config = dict(
    num_hidden_layers=10,
    intermediate_size=3840,
    vocab_size=12037,
    norm='layernorm',
    bias='qkv',
    tie_word_embeddings=False,
    init='normal',
    init_std_qkv=0.0208,
    optimizer='muon',
    learning_rate=0.00111,
    beta1=0.95,
    weight_decay=0.069,
    warmup_steps=200,
    batch_tokens=131072,
    dataset='wikipedia_en',
)
MLP neurons of a small language model. Each row is named by its layer, matrix (up: input weights) and neuron, and shows model dimensions 160-287. Each number is 128 + 24 x the weight over its row's rms, rounded and kept within 0 to 255. Numbers have three digits each.
After each neuron's rows, "fires after" lists the tokens most often just before its 100 highest values on Wikipedia text that the model never trained on.

L4.up221:122126123148109140144082177125131112156080110138090144145145135119153112086120117088107125125152107155136130088104112169159097177128172130141132147153089144133180121196168067137142124108116152139114162161116134133091195124155150137133127153138087122138122125137136119120087123140097135129164109162121146122109109113170076101121076106093109127110132120136125116126154137102160149117137
fires after: " ", " (", ";"

L4.up1279:144152084124129161089128076084138165146108142095141095184114142169148158125147129130082118102131104057097117087106099117099140126133127109140135129146103153149131145092145151169124114102050102098126085156127110134133160155113157128152113119078178124126161117117171108168092123119126157150116164155175153099106114132165122113132129131095138128117116134079105089136144111165082104145114
fires after: " is", " are", " were", " be", " was"

L4.up2470:155122137153081144110115127087106137071101159103161133158102131135112145125108121147127201180146169108089092099145125081118142123121116157149117112155086132089188125143125118142156151128150116112094162136166148100134144149156116119117126069141139148106125175127138089139118127130091132119078101181142129149134107097178134131157140151158088134153165124138132119223095146112122161093120
fires after: " B", " W", " H", " F", " M", "-B"

L4.up926:132150082145114149154134160119129141087102165168098144162126149104103121186125133174144110108121158099130105121143117097137120104120114159122158162111164111083162152084108147101125119136130102096151124123152116113137123120123071143119183136141147118123085096104117130115102103131131073130097136167135098124128143126163133102130098111132110109127120127126175117182127085159138137150153
fires after: " |", " H", " A", " L", " W", " D"

L4.up881:153114144103126134102107130111108134104137130138153146121131076091094146102097101121122113186103118126151172167151168098109160149143116192155110106158149134129154101160140174105142100149112074138096122120131111118146134141151145136146084141145143149117153138117160131119116136133057146165134125122184134127156119118190115142119063107073125142177142110065093124145134140146145167136129
fires after: " (", "1", "2", "3", "0", " "

L4.up3341:155108108104117053124137079150156138100146154114120113124114108123154142151136106147128109141178121128114121108132120155138105114123115158148105125124163100137120110090128122145132132106132127109096119127116129134059111142109121101129175202157153094117140110067153152120116136121116131119146118116109099116115136111171153175130148097163186173110136153113093153119109106146135107116139
fires after: "\n", " such", " known"

L4.up9:119155158074129124126107130132084160131138128139171122111118110116124128104172102155125082148121140101168140156122130141155124153176113106141152128176137119110115085124163101117142163178142127135144114127076163141093127143121109121128106108126121135136125141175080138187112129151084128128130132138109145109090128135102114175132131075097114139162142124140120104132181124110149117147116
fires after: " the", " The", " (", "The"

L4.up2321:120093106120139088143160092077166106160147087158125105146136101133107174122104157154133115136125111071115120107127088119123129159177091132117120083124153110112129101110111122168141105137146117121103130118117106131136163109132102108154138178145119111132151160105113152138132136108149126117120156149117134131154112122135129136107113088127097106187087154132136152116091157109092143120105
fires after: "1", "2", " in", " following"

L4.up684:123164077086121180112121132138148141131111143128153081140070133158093123128137140132145131125079134157124159100103111107136104142124148134118120147130145137150148127162105079147134150089118102160140102144141162125072173096131140114120144114135153154116123156128124141147115154125100131130126129114108114129162138125173137115155134127148122110133148114162112137116098116084089122108087
fires after: " L", " S", " Z", " St", " s", " University"

L4.up290:092113130157131126094159154178108083101132157125132130167146135145144086099144173127150152162104100142113158149140139139129139113100154124151143133143167152125106109120154133123118117131160114135139147136118115135064117156104121153116116120130116150124180067168117147162105104123103116105140094113115149092112104100097117141128093127109152125187099140112124093103145123127118113129118
fires after: " "

L4.up2287:134092117111129170110127085151161132108108135100160113162132097164130135145123120126171160141124137166143124101122154091092161140144164143182128112115135139126144095108117115096109132134107171106170119132121140153111146111142120135089126098108107135078165131162160140147125168092155193171135127127148128120162159136144113189141149139157155136177105109122130104134119134078111128119086
fires after: " W", " B", " T", " Z", " L", "T"

L4.up2719:082156121119109161125152135123121119119165129123104112145115115166155156145145119146147109106109141171133124150076161129139173114175153162158093143118148178154132119120143139146163111148119103122123141111146085129132116118160083135113154153129118111106115100132098148125172122183136112171167125140119139102100139114104142114122135124131140126150132121121136137120123105113115140153118
fires after: " (", " ", "2", "0"

L4.up2785:109161116118070134159164097086136158115119106096167113166136121184164123150103141125170104103160157144107120150155109118108144154091184117143127106121139144112188153124125096168142087106132113187149105182122112112164127140103135107139106117140096130136150123115097110103141142115140147139137134112082116168138084125132104128127132191089167121171139141141081122077097128148117093133149
fires after: ",", " in", " New", " of", "2"

L4.up1960:135155145137134106112134154134122158090089077126127132123101136136150124127170144102126141160131145143114135132168143160144148143124138121103102109131133125168168140142130177113117175127149156162144110118112121124092131148120101124115162133152128139129124178166088140180110119112088105112154113138175135122145112185135125125140092118103119098152109153136115097131103135137107141113112
fires after: " the", " The", " all", " ", " v"

L4.up3118:110140125161132094076155160139121114133170098143116131145138137109124150103079108097107113092136133189169106131139092163069156129155115130137120130132103109113081097155180107159163133108093134144063123144098125107098156095126153129141137151106150116126121107135120114163130121171115110111138105097143161082129130121165161156127092145174136109136153140106128138091148132121143120178106
fires after: " ", "==", " ("

L4.up2575:089134109112149146101146144109187122130098143116125181097097138137117079106111152141131133185157090165109119100117105095133149087135129128148116135160147147122125087162121133157107128105123108125126135162114155134113156101117130149132118073091142115107101119103125121151137131105120123136146142152112129118112122134159139091129120128102148138147164117160141152143183137160150144103133
fires after: " |", " and", ";", " mar"

L4.up2809:119143147182110143147101134154135149090122105109101099099144126112151135094146144152103170156118120113136150125120132137180083161139088139112142156132144133154122167122156138113177116081146060126154155070133095103122154127103122146144083155137097133159084158142131137085123141119147148178133137108111125088130149136038121151103145127107128109140137137162069121127105122083115100148114
fires after: " ", " March"

L4.up3211:125100142109150098145107128139115135176153098113159159105121188114119097124140112100127121142101124166163089165087117128156191161168126119140101151127078163119083088146154123097125130155102106162108090111096129110066132167092149140146103201142120151147138098105131133164167134163097120110173133098173159106103128128092128110150170111137124125146148134131129109117138137155111138138090
fires after: " (", " \"", "===", "\n", "\n\n"

L4.up1284:097132129136127149080124093095155123156126148128146147129104168124127185164107133124066149131126112133108118143125117140131071138110120133141130129132126118141103149126153168133135124115104143114139127150094130128134117151123112117149173114113120190098097118130071100122143112124072139124116113117111097131120132100137140113124086134130079079100091118093146112143126164124123128141126
fires after: " a", " to", " an"

L4.up1219:151113113097116127122106103120159133138138077173148109137097155106140119126163135119141140097129155169104129149136146114109114140108122117098106100165101159133142120160093107135115132147142138151155095152184121120141107108087131117104117172111089101122110104141116092147173157141120095112119122122147172150129149156129139125129126123137102084148115121166119123103163150146153139105094
fires after: ",", " the", " and", " The"

L4.up779:133145091083116144132173166156111121138171159139126113128149120141131128094161131117118130125146135144125111136088109149150123150108136141097150162162136147144100068099099113102129132133159134112099068118081147107110186146112086127146156136125105164104120125122154131103111103132122116108112126173121114112087120101125115121188154125119153084092154124151144136133157133119104133120153
fires after: ".", "|", " |", "=="

L4.up2331:102040111130103149125102166156155123142124111137122144128126144094088193190139134101100136171139149102125070125116115153146110136126089149116129140155101094118121129124132114185130145110134114156154118120105101141144155126095098158140166144113140148132140085100143105132146140120117126140138136145104101120126055119092154094142097120170156136193164140105117121119157148138145088112122
fires after: " a", " (", " an", " \"", " and", "-"

L4.up2208:117158107139154157106128156166151105100139124119128144106068138121136109137134138148142140170126098117108106124145101158158157176121090137121133093121164078140113101103115088141154161118081130168154128157115077152142093142216134148149145122144126120125106131147111126120101133095110128113106131102143110156140163110124145132096128079114127135148130179084120139143126143096138087135100
fires after: "9", "1"

L4.up3453:109192135164098155112146150087122110150149093136172104132123117187080121130078105119156151111120147176123160124102121123144119127102140109160148117077141179116113125115112116111140152111112087116130160114123135141151166124139114144096111137117129126147175110162125121146111136103100113143124148090134138077121151102117138135101121102147148111113108157128130123106086132138077127142112
fires after: " a", " an", " A", " St", "0"

L4.up1410:130134109161118106115134122102104149114103147154153132105135145114134139130096132116136078107132152107137114118166151164132104158115171121078130124068140120149088145144115151088098111110103095117118108123146145127075109139103054105081086154061097108123126129114101101110134162156164122127118125115123145129133140115164116138137123163117100149095100127112108150118184119142137144122134
fires after: ",", " the", " this"

L4.up272:139108143138131121098102146137133102143108132135124148143117172131177149152108156103138132110123126147152127150106146090163143150103115129136125112136120109138113149123142183149078141106200121138124152173101154129071142152152100097124145133126153116151139075193161115105126157137144107131114137187110112063104115114144096133149080138122160139131144135171166091094151101120125130123151
fires after: " ", " P", " sk", "P", " ("

L4.up407:125135118099124099126131145128164097155108128184162122162174162166127095137117154147126120148136122114112122109147157162135113155132179110097120130124142124123131106115129115078117067106134126134120146117168126165086144105126120111118160130148143130103146130136112112158102077114137146109153146129117147137156113076132109117117123114111088143117107155100135143163105127114150117100176
fires after: " the", "0", "8", "6", "7", "4"

L4.up1867:156125118132140166156110128079165101140109106099125129100139124176104125127126076100125139110142131184121128128097109163124139091154093135107121153097118152129146082120094105124117125116178130130116115111122121136147143090108129124103140114137127115155143102129127131147152135105157099140145086124128168131129098130132109083132089145081091092185089121126109184133127109152202139133180
fires after: " the", " a", " an", " =\n\n", " |"

L4.up2548:155141131135105096127108136147135150139114096117112149122117137132152140091103140087156105129138095133117120169055163113142138112155170148136103120119081144088109156133108117185133114135116152150076092111124089114125165126128142122190131167184143134147122056132130131121144122170115109146139082135171108083174100161108158121159088092106081126118115100150145118087104158161097125128082
fires after: " \"", " (", " '", "==", ",", "\n\n"

L4.up509:123110104134115120149137096137138106139129160135140096159079119137094126155074130109144209124162180138123113113125110121105135114117161141151148123122118151095126115144126126106154132146111100125141103133128082106096108162124086135135104125124116127143117150165140102103117146116145171101078119131113141109119126104084131174099110142089126104149111133115102113139100148111090106122148
fires after: " ", "2", " a", " vot", " ("

L4.up2630:122107115145126110125081131115181175136146102149135124146094136125141110131137102086106188126124137111126137152114161142121142128076109149125138107174131142128143153161155100145155071139133140159109134168114163173128103133118123130146139124151122106072130078141059167116150141143086145103107099159126134130110087143127112127128098108139149150108116155163131103133165109116123132144074
fires after: " ", " (", " Actress", "-"

L4.up1692:108152125116122107128110115095146111122104160152145156126175091160139111078110164107150134137147117148132147111128190139128149133109100126096111068147094117117114105150087102140114127126119093144145131120159136179122127123133086104085089142133154129119151187113109145145109182157103119118152115152162162111162136111145178154151110091091121140125140107073127143157162150122157154071114
fires after: " ", "|", " |", " |\n", ")\n", "-"

L4.up2005:075152136142181098140153133107113150155127125097146125153163106146137121160178152131130091131116103158159119127123131148122140133090116146151099157141147154095113148144158127113107080082109143159145149123105151083126070139120130095141103158116144121104159120118139098127121143183100134143166121099148149110108155102133138141160125138139109143099106129114107110125140139168136115115156
fires after: " the", " The", "'s", " ("

L4.up1257:133119148104128145129112127083129093152073147158148128121111086157155099099109102128138139138138127139114174113114128164100127075119138149132100112128129134121098100138144118107092137121117144193093128146186085103102067136157122161142141138096120105158104090130138128119129140146110141162137138140158098158132127166113093158163150133134105138147122161103195182177151130136121144127117
fires after: " |", "|", "===", "==", "-", " the"

L4.up1705:134143096160146127189110155128099110153148120139124129070151133156141144116134108125143106099134150137140161091153118112120100155136135113115131129114124150162143105113133164133162111128133088126136144165118122086096118150114127157115153103106183075115136122118094129207152074178100126147178094135123145147144123122140168134125145095151100138116164147103104097167121161135125118133144
fires after: " the", " The", " that"

L4.up2739:133120123121135160185109096144160145151144095143110110117208120159171135140114186128111123131103099129112122098137165172163100156193122136118136145130128107129145123147083158130114107110147157118191124121142105146150138138166085127126115172087135157117160119108112120133112127169148146101147099150130108115102120135118103127163120132099163162144131132111159124114106150143114148128112
fires after: " the", "'s", " his", " their", "0"

L4.up3060:158136068116081128116081156132112127158142116116127127127104123108142138129138109135102152145125164157124122112154104076174123132118132085112127144144123157143116126136106104145155139073131161141142136123069124099107094140155155123110163162142135146094134144145090108134081119088136094127148149122121174153135137147082109100139089139131144131140100158129107106102138155112135117137143
fires after: ";", "0", " ", " |"

L4.up3097:159112106157136103136144075163107124168154096120157092130140117098152139161126165133125146099153172098142133145113122103123163145189143154122149120156102158151155108123130155116139110105130174118117161142128140115133129158114123149115128108167149149114119144079118168131128173083146134133126116144107120148116119113097121132135176174176120130147180101162159133129177156123096116146136
fires after: ",", ".", "1", "-", "9", "3"

L4.up3324:144142114091138139095161126142139121137134129105112085183115120168132152175138111100106160138154119078162138129149146121134148105128142153136116118116113164132139153091159137131124102094088090087139082133110160153137177120155104112099153095190110127152161171153155132147114123079154124143123120142105156145114109115088147144129182131113122157134141131152122100105123140141163103149079
fires after: " M", "M", " W", " S", " B"

L4.up1858:126169097095147120131133174135147134097129096110151119135143136167192115168131160095109174127142092182134121156075124107126118090097146137101094124140113137179179106103164079122108155108149116168144133159118152117128123141133083143111122113133112103136122118154116103130156114148090111110172143151118160118146120157123129133075112104128148118196092124166146096118154114145132129180130
fires after: " ", " ("

L4.up1639:144073091103153101151121113124123127096096149166126129123132108162131130179181130150091141123150117130096121143136129142123133124127131104136125137131124132175143134094146136129101151125098104168142139168162147111116149115143113143144125133112145155096146156113163094114120132167106151164127176067134151124119150119165130145168107170106121112094140126116064182168147141133135112108123
fires after: ".", " (", " is", " was", ";"

L4.up2972:145161116114171141091124124083186137094162107152147104134142142108121120197148142074176111159057141129126111137125188116124156140128152098125140136115141117169142079123107150089132144098158096088172141135134176145139157116198117115144129155137169112156136183168131109118132132139147142158124103084133128099111115114143135142105121093123141131157150122142128120130077128119144141106147
fires after: " the", " first", "0"

L4.up1443:105131125148131117052128111120140160120147132139120136143122109106136168170142132134112102162124148107160105117130132125096098123177163190146032066164128102118131146113117121079110135144099119128143119098094144127116105119155117145197123132130111117168145135151153153127102125134125120166121165113186113101129129143104115143111138139144167151142106134173167102113109127087083169148141
fires after: "0", " in", "2", " the", "6"

L4.up3605:139123127110148140121117103186133148151141156144099118097128090113146119133117146115131127147106194186139142125140140122136161122163145160124134118117110110108152119128155130136161110100113113105143098103134141112107132149121149188138135137157112104105121144148161151121092142118159132141075122098129168120099148121109170106152141136103145079112145104126108143138140135171144136176160
fires after: " the", " first", " had"

L4.up1959:136122163160137109108099124108126128141100073099130136130181159188103107117095113099087120145131136128106092135110138121134105175116128115086089126131080124125123112147137099135140106121079108157165113128127114102167178114121159144115129099179132151129116144070107112137129145115156100130116134118133110116153133118155124171170115104141160121141181118068166122119137131128104172144123
fires after: ",", " and", ";", " of", " long"

L4.up8:146083157100132165171152138102073137124121149133118128114139140125108111122144154140148130132073159067116137150108088184125115092148127135176125092130122130150104104105143149125112139080106133091135154106117182075107086121096120133106169086092157095089142111143080175115137105155105109147139138119178098137110151129121128132113094122137087083141130118102135088134100127141135136160146
fires after: " ", " |"

L4.up2741:115145110088146126147167176145102150104182125142161070150146122153128177130109112119143102130118168092106106154120099114128146105112139121125133147134126104109131116096163118116172131117152123115075129154154139130162142084130151176129157125137109121128164153099142115117111128161122117113144128141154153120132127111116154114129130088121174137101136112175103111079119107125110136125128
fires after: " a", " (", " and"

L4.up1492:109132147127101129161160138096168135121149094110157121143163095095121102128148114158141152163116164101158134122165155062109093114124135157138138112118140153139159134140118123175141172164136127125105135126116154153093097134105125138101129080146142083139099162082136127141134104088143126122122092105119159110105133117073136149165158148169108126105185153180152126160128099091132135107087
fires after: ".", " and", " .", " He", ",", " has"

L4.up265:143108112162148141099078160176123136080108122083173191177097102098129122117154131083131093166168109140154183136114154066103166101151147157142143150122107147160154103134153147137169136126137076144186166128109100114068142121103074126141131132117158132114126117127169147079084132170095113155109128134091128112150134160085144109087110125120134142123159113151114124107138136128086112138121
fires after: " ", " the", " L", " ("

L4.up77:080146176117114142120100143108141142145110146117132126119156131158157138171101106154123095126143130155119136098159140149109138114082106138104134141099103152134122173141145080126120115137097120105138178131099137125126171139154114120134125110125165140117108153097100151125135088143114116144146131120128152134163125100158093122154135119065132127130161139123126102148133142107080150154109
fires after: "|", " |", "-"

L4.up708:109124096123135133102161110104134167130162171129108144136139173120171104152135128099118113127166143166099123123169183155133109099125113105121122157107101172108134147171113116165131147112115126150109158136140140145096105120122114115169182136127133105149114140118184108149132172102126100132115133103104131105131148112086153114131153133109143076141155131109118119145137138130137088122146
fires after: " the", "The", " The", " of", "=="

L4.up487:168147131122103099159173133150157152106158121134128116115151147141143113123117088145101122149104098140166158150147151131135156148117073163116107133095120172128130152183086118108127131138113118141170145113180122095114135132125079123119107133117145121118149138118098146123106093095128132115112137164105117117092102136164114126138163126093176166114141108143134131120105167154120142178111
fires after: " ", " |", "|", " No"

L4.up2849:114155141120112122110134127100132101121147104101152083117099129132077184113174128070103130117146150154121167072119105105127095070133185164117107158107088151151154130101138120113149109101140102133074123143096119135121137098126140144119110144115095141110135147163163129123157115083140096133137138134132138144143130110119147108173191129192164120137149125134135134091102192132146140133113
fires after: " H", " S", " M", "K", " Moham"

L4.up1747:155136189105154092131123136093108105119131139129136084143144171146127134107099108121141128140129160114112095136131097061132155094116163147134139114183135177109141124076124146123117151141112149136191114131145122168113132144104141104072138085099161093110109133126171138107087101126114137172140146147099146152122148115122164103170136116135162126159125094131150131091118120152126113132130
fires after: ".", "3", "2", " .", "1", "8"

L4.up1124:138148157137107169110122158158153106132144145136096160149165110124102125130145152120131121172124100122143134115143088142138147162071097155152196108139156171107122113136092136131137124118140076107117172130125120099098173124131120118135127155151147143126099129098124156126125130150126128087115121172119146126116124159155099116134151133102178117149166119140168111120118085145125170154115
fires after: " |", "-", "|", "L"

L4.up531:128119130124155116200140130135137122157131148113159189128147132115106136132120140116121120176117106096067096138102110167176084172135104133129112112122145147130151144111125157117152099129107161099159102106120117140089134137135129132161085131139161119114127148124122093159111165136132139112140102125155122086160128108100133142156137127116094159124143145125146132138093154132156137147102
fires after: " the", " The", "The"

L4.up1798:132102121104138090169124154139091133114108114114124136133075164133094156104116106136140128144093128168087132161154119133150120156144168131142089164109088118120151132113184153144132113139134151115123110110155114149122141101080139136136143148115101113111118123131105134150165137116135146114184136104124137194140150125095149175145147148140120116135152142141114146125130180110106109126072
fires after: ",", " and", " /", " \"", " ("

L4.up818:123119142139119120131071141148122103162119152122105112089149102165144150112165129134114106120112141090140134148124135096108138156140160151142126162150096105121131158139150134074142106102120115136137140109171112158113148102149143118142125142124153119167095151133133127160120109117170173160141076135103118093105120152125093121124162114104163125117116064184093138111141077109110110123119
fires after: ".", " (", "-", "C", " "

L4.up978:127151140095169147138114113135133114116109111137101110124153118099105103167141160088129152115092129160111124157142116141132131117133166130112136109149169107136108133135091162165170095145154145143107150122127152145098108151113120117118136105117118153146099136128105138116162132100114137135169126127154133189135152133126120137173134159176107101154128138152107122131169123123129133124194
fires after: ".", "==", ".\n\n", "-", "F"

L4.up263:104121135111122120111149177111131069136097115129139162174120138121144133140130091126099120089133135143112145116162141156156129136148132124093112108129089107130139116089090109156167102133087117140117116112174129140097170150092102138128093121142126148113140159117102130138096132082104150082147081133088096140101163088194136125103130188113109148100157102149114121121128076132169121126145
fires after: ",", "2", " United", " New", "4"

L4.up3465:175128161116180144124134147143140122153160148144136152152087157142098127160109126109133170156080101154125093105115143107134163124126115114133120100118131134135124140139145148136137133113132131096093112085098138136091126183167167148123141076155142128148154129094166138142109124131129144130070164054194143093108104089126138162119131152154117137120104123144126113127147139152076113112140
fires after: " the", " The", " B", "The"

L4.up574:127125131114133096140137141090090131123106171118148117152142135135114126091099114133153082095126131148141129126143159154143161100181139108130074105119156131111138104180094167177182119110127106147109121151164097131141145125162149178082099146122164140145137118147109131114108108149089143123158132123125154121134113097153130157175098169118095085109091078117138145164134098128109124129139
fires after: ",", "2", " ", "0", " As", " as"

L4.up1788:098108160116134137138187158116148129104155113180069119147100149103134157151131111141151155105127163119126135129156163134085105131147169139130104109117143131088153154142125150132130120141109142134101112129154056119134119133130162148161137131144114099135179100119147144153103132160158101111136138121144149093148095103125122152094115104105133126112133153151134132114096117139108138131109
fires after: "2", "1"

L4.up1571:119119142114117148157165147120187158071120135130103160105092163105129163164107157151124140094141142111154125174136134155146068144135196107144135100142131116111152146144087109094132084093100093143144133139120161103168126115124139122096142114118083104115101081095147129135074164106159125139167177130098107146130131146113130134118160120148125125096139180093130146151100101098125139120135
fires after: "1", "8", "0", "2", "6"

L4.up2111:110134127142092126103163097128132115117133103104118139152101112167209112167138124130169126152120110139178151129146121116101145107130121158145106115118126107092178109152120098114111092077130056112157168140094143132162076108111150094147080127101107150080156125135124115146152142141116150166125117148152112106135099149123113121111099119132151171134109103111153098132132107099115150128113
fires after: " was", " is", " are", " the", " not", " were"

L4.up226:082150133141161139138117115115127155082124128168170141115121104121141112113119160133110066119160119155134122170117091126125089140129115117135070085129120147138120134110119138113121137087108119098104090095155127147061123116141166154160125157105118174128176145111120094129117145105092129152127131151135139130176187076083165141162141108141160128132133134126163119129146120151136128109118
fires after: "\n", ",", ".", " to", ".\n\n"

L4.up1331:153171134140113115152146093110148159169094168133116103131115115144111161138118108101180115131131168121116105115122143096137182154110154092195096108152087129112173125109164124099090142132136127096130075119117157126108190137129137114121138144124119088133126068091073187141158130119108100116135141143149125125142126134133145145126170137129125111132140168100153118121124115093120116161117
fires after: " and", "–", ";", " |", " "

L4.up605:167180126135122134113108126144118110165132090073142127150173094114124130111118142096123124159155145167096144145135122096142101131113127118150110133150118156083166156169151148104121132090138103100118088144140163166094155094176135093125121136124157149143135133094128140125116125154105114123136086089171135131120117137142140156089146147128096115111112139121151123092122155136132114130158
fires after: " ", "–", "0", " |"

L4.up665:064159131120111119106086175151171134114154140108158105144110086133136146136167116080116132141109121133135123162115127114113152145132131108134123172128119082135138148150126149125117138142141113126128132148143109110088146081166101155143099126149152134148118143141151093098093147183152115140140120128166137108135171134129125147125137133091143110134112149095116102124101105109114099138136
fires after: " ", "2", " L", "1", " W"

L4.up2519:123124115108158134163112121128145126097158123146144126132112131160154116138118129085131128106149138101125139125112147120133095140157121106117134139092124135153109161114136094137110146130139149080129123087170130134093117126108146103123090108147079157138110137156103132095129082130111140113130097084122099126144113124102127149117087191135124061134124149160045137124136124115163142131131
fires after: " the", " The", " that", "The", ";", ","

L4.up2932:120150142104157124134119105114133131120108130137111116120124129078121143165135148150113136104154170103093075129150138148113126112148111134130120150122155104143114161088090117096150115123085133134158151136105139128150131112133117117173157101091108152084075121132152098120168120119121147112116160118139127133156141126101120110152226166151135121137143120117160133128108171104147119123172
fires after: "9", "8", "7", "6", "4", "5"

L4.up421:139082133100135068148123135129126097145149100124075096133134144164118142139113131137138145104139097140130114114122094131148120130148135116114118104155151111153115147102074167143110142105113092123097112107082155121094141132148087105155122094160114155139086140120150130116130161064149116112128175096117142131155152155174155139188126118124123156120150166130107116132103109103145108110138
fires after: "9", "8", "6", " University", "7", " the"

L4.up2951:094128110121113131107124130108119121118141089109124117147129135100149107113113118121137101151148121162141121128097163161105138106119118121145071165107136114124156162124131143136135141129134146139123090160135124153080147125159161129151123139161112143114171180124090114127127158149134160126142110134160135123087172106104140125162128063183129109128059132111123118139135138149136117114148
fires after: " and", " (", " ", " in", " to", " the"

L4.up543:137129146145146124139122170065147123150110136112165130115076104141144123140131166109110151111150146107149081140157086099123134126160107097140056119156145136086148150128142107094144099125137140153120136121112125132131098128112132096123154154090114141139177135171080098122179154125093090077156113137138116122068124114130111117099090148115178076148132105193142123110131136195147145124119
fires after: " |", " who", " that"

L4.up814:141125114142123146146130117169114115103119115096109104149158136085097138134133105119131147134105129143131127151104143135102126130140153128098124139086113149124152112136192114113115114127145118144096159142115112122170124114159147159112068115138167114129136121097152116123133112116121136132143100131127153102134102108112129143097094142134108164158088152165114153141119083102111108125071
fires after: " ", " a", " ("

L4.up996:126077103111102153184110109133139106185139128088150127142094148128099132128126136135120129109144159132139119108130119101162102111128121178153154109145138126142105136138107118162094126138088128157111160152111124130143125139111132119150125089114160151141129130113124124150111091109134125107144106131124139142158085061162144135096128115142119141102084127113107117097085126131119124103141
fires after: "2", " +", "1", " −", "+", " |"

L4.up202:102132127126138161126128135137119111137146107119169165143105161096122120105156161091105144159107125143131157134139115157132121137138126148148166124170129155104128121128103106124106128127143146135121159069122111150154138131158130188172126153124137152130116149179107077086121086128135159109130152128161084116139103101129189161125116097093121128103104109137168165146140087129087139089131
fires after: "1", "°", " Charles"

L4.up595:142173112134156123103153108084152129144173113131114191092132122102155125107118092135126114135111166137120151129140161147125130135127131179115167113085146120122148118097127137139125107132151141125124149149083131111090123133099164131114127122148144111096114101127086129110118140141105155128105146146180121148157136086132133123167126141100146129114112126136161164162128109129163140117106
fires after: " the", " The", "The"

L4.up918:145138115114119131151125098121117141092168097141161157147091137103123141141113097137108093117161137138124126112114110148143103102160100172111130154128119122101172148154130109161085114142122128118130123113139116149126166114092117161130123092077104128123118122109133144128109098170159145154182141075154185085126160104084133113144137117114149105151100176114126124140140114106137109160102
fires after: " was", " is", " were", " been", " are"

L4.up1978:127129079120083148162137152132104143086120110143122158133138119144101112119113139104129156080113099115187096112162157125139141134056131099157085106117117133141152154093115144193105151168104090157127130114124097133090090108088107106117111131136138133127121115116102117180130137172110134087134134108143155164126101107132139120108107141132165131135147171105104133160172123192132111150170
fires after: ",", " and", " is"